From a checkpoint of a small transformer trained on Wikipedia.
Size: width 512, 8 heads of 64, MLP 2048 tanh GELU, vocabulary 16384, 70.9M parameters.
Architecture: learned positions, biases, untied embeddings.
Training: a variant of Adam for these matrices, 5640 steps.
MLP neurons of a small language model. Each row is named by its layer, matrix (down: output weights) and neuron, and shows model dimensions 16-111. Each number is 500 + 50 x the weight over its row's rms, rounded and kept within 0 to 999. Numbers have three digits each.
A block is one neuron, or neurons of one layer that tend to fire together. Before each block is what it responds to, as a language model described it from the Wikipedia text at the highest values.

Description: Table headers and determiners. Strongest on the % column header after Votes in election-result tables; weaker on other header cells (Draw, Receiving), and on a/an/no after verbs or prepositions (received a, with a).
L8.down616:335552465528617500474481521575535463427523521448416454503502474471488433447455473471412552466526498439420486502548563436529508523566544531505481501589508400544513496446545481504484504450458488540419556572468413512606493526563531429520524533471493493600565548388431539571555500489535502448
L8.down727:559541479473463534406491520571546499436571636441425496371478567426538492552501525510487598475507561452489472595446459543517564522468505437546610425494414504503437451461456487479559425521564593512561580561475565506512526456472420440504486564544421488530503553461412481561509426456541477518
L8.down916:598418460478423494469532550461398508497556528599478567385501377504493508493615526504498504506570482437442553556517454533461463458397500537562469526488516526532423470565488532493487514474484511498516494504476502395528444463532439509528504467533510534451442446498489502651519652491619516476
L8.down948:446510427571582419528499637524633462420512409474616546604543535513540553494509517480555458511531491449508500540599454554453441490539469501559444519586482425507485492426390498530414459437598615564534595505455501553534528471475525467513516571458511513471516516530535522519479494472642586519

Description: Mid-token name and year completion. Fires on the second piece of a split word, mainly first names (Joaqu-in, Gust-av, Adri-en) and year prefixes after month names (January 201-, October 196-).
L8.down377:506548525367520545480470513501499570427508503573504455471506525536543505492443459537465458487504479536446534545488526538510482459556457493500510535508402507536465524469428504551498466438500497456511474477474468506525480520504570525570465601524473485532425476468504519559494456461467508405
L8.down735:430612495489583610473444469457503625416495475528535504469517510508509544443467502498485538397455534509424544499519538528439549494532565455500521468508442475574474475575477561547628563547477536474409527465512542508532530543626593427583501524542445485508444419494486484548462484459505419502
L8.down795:500527550494487474532523458461432587471468473470470521483489518496536500562483576489518484635386467480518452431528570521475461434516437529549395452470508520587530575555417599546529392492387505540529488536484561523437482441534485510515533460420539365497467544479488457453464500479382471426
L8.down2037:507526506476456481453453455490471536481608565451480482525508487487545528499462480466410508509440519477564494416520449554488443420465494601598462497486564482507490538583455588393528445503453427487506492540475524495456517439477546517511496527462430497428589444500514526480469529572384604520

Description: Numerals in running text. Number tokens inside prose, mostly digit chunks of quantities, years, dates and model names, such as 200 eggs, 198|7, CD200; occasionally closing parentheses.
L3.down1383:531473488490526489475564528562577396498477541515492491468529471456503478577578496552486482441650621456515504488602474469620613530418565382518518397532393457509523384563475460517423449492549493559523443384488467537422468440461488454463498506459538493492526468467416506560446424491539478557

Description: Late table cells. Numbers (often 0) and pipe separators deep in Wikipedia stats table rows near the row's end, as in career statistics, box scores and managerial records.
L5.down88:489498498498542472486569570533433502582506513520601490656502338557442646485456584518490525464429438497471467588491473499581417601513501468578410545442578516450573544421511538515560577430415476522481430514492550548491604418659499429521440495458482535451446534564539581498477567536494559520
L5.down113:566502465492522521513486541575473523472607532542371503584470505606522563494478483493485464502555467538516479513538472504479516562496455492557384496496479455445520488502444590481568493481510427529499432484468436458493527586492561375571419522504480548537339517496522444480550524551445457569
L5.down1006:565501520482485468541516540496516510520441544519530453570520326577505578463374537511503488514489459547432475587594528546566425618459490422510461566537437560412540412501514490417574519387444582479533571531512541471481611480586475383482507431401499590517453523608538528588440558445468516537
L5.down1084:513502510500521481450574556562527467546504545612530461589499367499510608516481573437536505484424457586422462589536474450604438636454459595526417493479496472479574576484490589490541469426438498542513486504489530479500576408581507338512522446435521496494482504560572571534421515480488461537

Description: Person name endings. Final word pieces of people's full names in tables and lists, such as Hanneman, Smith, Jackson, plus "and" before a list's last name.
L5.down481:419503538456533466528447416530431549465524438545516567561493478423583578395401519484500477529531457510519508527420496504491506398513514528564513497596555486443476437452550488444421542461512534425498527491479496534528415369479530599473418501470482468479479502424461525381490547418465439455
L5.down1069:467491517488459530487515518392418644511450463517526566483495422488504491412552541476490488506479495470555479574468555432531602403554509523562504495539539549414447484590505544488553437478533527498497476549548505479611416538447447490476576562522537485434520449375390524513565495472497470459
L5.down1127:513497498452446516478436472489490476445503423461560635545496431431491579492574532449504487430397569492549463541421534498567545424541563559566454431533510472431483471490507529526527491474578506458542448389491603458541434517528445521614468527536539519492437519507478543437513572454479475493
L5.down1672:486503546475490522467543509491456573483437497489477497493491483497517500449505444563529532462544501470477476601536482438513632488573467495556532547576521474592392436595475488383470500464525522461500522492503485525542431540433496574553594576553438553520563438501487505530601396487534532596

Description: Slot before a bare verb. Words right before an upcoming base-form verb, mostly infinitive to (attempt to, tried to) and not/never after modals (could never, will not).
L8.down205:434379593469528521642395477523465445481496488524502579428399512428514527482587626504551563433569642408532468608434528569502535469487507473508462479390455477636539586509430479659542535544497446499521484586438476541467419510520512466526404546529515505469527562491465453507484484487564471465
L8.down678:595568571528486504519610533519494413410554557512459463526588488516497537519560649493539537479505491500525541538485447517382535508530439408494577474492459561535478476458512543489444506562577544506474557520464511526428532414443496508605547435461502449555469471511455524573485512474568582431
L8.down1143:447471561490425489479472480613440432473598461503530563458542572415603540463491562528550411518474451545455529488468506545512503434499496478479427503494439574464449487488461503532498466464462502521472472444504505473410462384441544444493581498463379540467464547410378464478486513504481494503
L8.down1972:530540470505421430464503480482532515451583520501428532459381568490486490545567490482498470580490499465467457530407421507502410606430466498483516466455494447554515517471403599471455451556569537441488507357464482456543529504436520524466451485499507432509582513439452543519421439545498483551

Description: Word-final name fragments. Final pieces of proper names and abbreviations, mostly in tables and infobox lists, such as Ast-wood, Tud-or, Wang Went-ao, D. J-., Shelbur-ne.
L3.down758:423510556472539426448512514500540516555467517428566524538465443517476458579430523474497510450470496542471519492582477578533503606570523506606524439497531493487488624541431527478446482431526466498526552533511519488486556529534456465575462596457547484486512560387495515464429525528593454571

Description: Word-final subword pieces. Last fragment of a word split into several tokens, often names or titles (Supervis-or, Surviv-or, Morric-one), plus the possessive apostrophe before s.
L5.down96:500497472513537483497517469570530413555533498574540516587473532522426569613452539461457500460362485533448492561559530488469465625521498502515485478489407526522493628445541458537559537491558527525533546395504584507494580536494574377485523546465497597531539548534595497512471481463519479560
L5.down1588:524510514500583464535558467571476483531437525631465448473481478502479522508408517474479484439442440564490487515531522503496496605503447489526472347489462474522469578501495451529591546438494471568536573414481566516544504606444533321474491480420517633463594512524546556503494531416518559569
L5.down1618:494508454517371535541585496555442426506536492548484496463433428500491451521513490505466474472526486458461495457532488587452522544591463529607479527497516544421494462484490425547579470391474563523564498447502531536569505649529630477482532467477518533431532484445438493543473580500447502605
L5.down1841:614506508519554509476520457555471527503440516602475522448459515508511504530504503515527520514552470438467506487545565541422600614576407598553539510522558451540447655499534413502583539405452513494549530484475532575590531656488608395526479486456477558435627481493505426542499463460512536521

Description: Surname final pieces. Final word-piece of a person's surname, mostly inside tables, lists or credits, such as Hoff-man, McD-ill, Hutch-inson, Robertson.
L5.down1614:486517482481429472424537491592486509461535528508482579410470530474457401570487473471496517511493527453531505479580487515458617556592528460532500490567483513490485468524424502421582546516452496594514538502476561544541427551442521461560590577556502569556674513552545492550465421478525422549
L5.down1659:495505469497548529486539511503580446517490486485499552504374344518505529512556440513412533468478530574509475521578505380521501596509444503476480502603438481466479512483410495477580486507428493539527427508480569525492412537561575424562488551518483537545542524519607482593430592504457533549
L5.down1725:520506488549491521503588521493442474507499542471443464469422438419531510527487466520489540486440472558462471540624483534474512575519462517535469504552513504403494484446467403449543479465495483578541474552457515509620498591589524484490502534532494560520555489438504608512467612480559532610
L5.down1932:462544411467493470614518517450369495504490478589447574506509488359439581377445490553510477479525506443505457512525518408512496463476593421494462484537481555419488429519547491503544512413580495496513474447452553556606460575527447489537415525570515494454534519413469503489485525525459373489

Description: Adverbs before main verb. Adverbs and auxiliaries between a subject or auxiliary and the main verb or adjective, such as normally, commonly, also, be, often.
L5.down712:500492473484549434490508366509536531410485585452400485478411503530527432566575619504545487488468417515490526453450538522554556464522471466504554467466518562531436558599506524460566479452503463491497520466483540430442542514440493455447577520497495518463346487511467420466499434477583514450
L5.down1145:493512532541551488493475460503464578419550553443520444525476546539572430444435436521504523519479582509478529436362576427577438478475518530459486475456563621537542563541507603464429471480578489514460430481454423421470554494416442424527586514485502480418508470446510396512446506468528536481
L5.down1264:484505439494539484512508400590466484447461506490541511462476551464524567482549479547478479536486574525510568485538506401525558474471522462491497565554605559509428551499490504397460533417430484461453605522488567459493458406495489515456527537506526540476505519483437303494497557510575565444
L5.down2014:475475499489585489549543469495491466431524502477431517434480513561556400458480560474590463551468433584453516519438550477486475565471427522493510513499424522572513536490514506525531441508465449519487501445466575433428500494505549377472588494459413506507408497538574497477490472472523444568

Description: Surname endings. Final token of a person's surname after a first name, often a word-piece ending like -man, -ner, -son, -wick, -leton, e.g. Hoffman, Shackleton.
L8.down263:512404441526456508554518578423488411522501505485547528497482483453548578555446446551585455547434452484459478620492541460442520536483442571529375512430459537531554599552480549575489459447388476619471543447521535511510530597478571538536562562505506558485535548530467448499464434391535415349
L8.down440:569502476496551481503437563532566485409442554544495490545494422480500459552451520490512508460376489441540594500456569532517498533471548512578510489579421549531444447522382580569469517527540447499560516420532544454411509543581553407534532501489497510500447522436550570537415473575531443545
L8.down519:507416529505532484489438445492534490507607567450543457558512444523522552523457546446468477483486502537417440535501513526505459526566431480576457504478425512479537558506424502491580450528459526518432530525495564510511550540455511473526542653521458477490536497525567474468457507415433511544
L8.down1381:520501487466437425515505564449555389433479581479425499534386505474509425520477401517454604495452557459530456500555555459444549508510556586507469487529492541521532602541432495528512495427492515621517527554431555518491471566534499479527615469555515510572545526477468536507437547436469484481

Description: Sports statistics tables. Cells and words in sports career and stats text, such as season-year endings after a dash (1992–93, 2018–19), senior, professional, season.
L3.down784:581504531575602549498452539525502545481421473511540475475468400534413452498604501546500523585512534483540459456588489470442632512489441533503514421495469493496543513644524535489472574578552477564488484483481452518539508510465489436484514521560513502365555559490436557531517484460571570506

Description: Word endings and possessive apostrophes. Word-final pieces like s or y that finish a split word (Olimpiyskiy, Hardy, backgrounds) and the apostrophe in possessives (Monroe's); also restrictive adverbs like only, mainly, primarily.
L3.down497:425614566517519463472495461439481575541531499449515445507545544509456409465510556531501574464523495488463373467491482466490496396537522474591460555459516458500552534475539570511482521517546471472456500525490458447402475482473446536482477503488508544539463574575467608416511385543556519574

Description: Proper-name endings. Word-final pieces of multi-token proper names, mainly the possessive apostrophe after a name (Kubrick's, Moldova's), plus foreign-name ends like Qarab-a-ğ, Cantacuz-ino, Jan-ei-ro.
L8.down227:431387482524531463405454518485500492488576515490543462482571472525520480546452491500555494512509512442477423490567645522537487464596398550592505600495550511444577516586525468466574500494519534563521470511508447557488580597441465493503459510513547510525509545559492512439516510475444471475
L8.down401:528501531520458469441520472602443475550525550488474543582478477551412467478517458491541515487534452534479535488515408525651530603449577520472586479467507499522462496470475435564476489589433393446457598481571497514450598403479548450539533453566524571521437426462439522466488512450501481541
L8.down1044:483507528490528572418531474528458487521520509475514514528518535459541580554463535427497589517482511505520499452453485503536493441434569522490615495498579521505496429448478524443445458597501476513452444494514496503440550426425385486483487632538469394466442549465475515483489506562477492483
L8.down1302:512558502554553543434515505581516550495445421478512498535540523540572542460404540487536560595517477505379474412539555472471461368467448471500458486467555485565423445552456582608561506508481526403460510452595509522443526431469456482579431646580607381496437519468502497432477440481479488564

Description: Year-prefix digit tokens. The first three digits of a four-digit year (184, 198, 200) after "in", a comma, "(" or a table bar, across all eras and topics.
L3.down1839:466506460601516530523536491529467489494481502498436523459531529501456512543516518529518570451528588438540498438632522519535546514535408499522519429435495502540519419590520556511502445542533497603462448486521502466445476540472377503523494509519519422478550482537426554540420472521514448534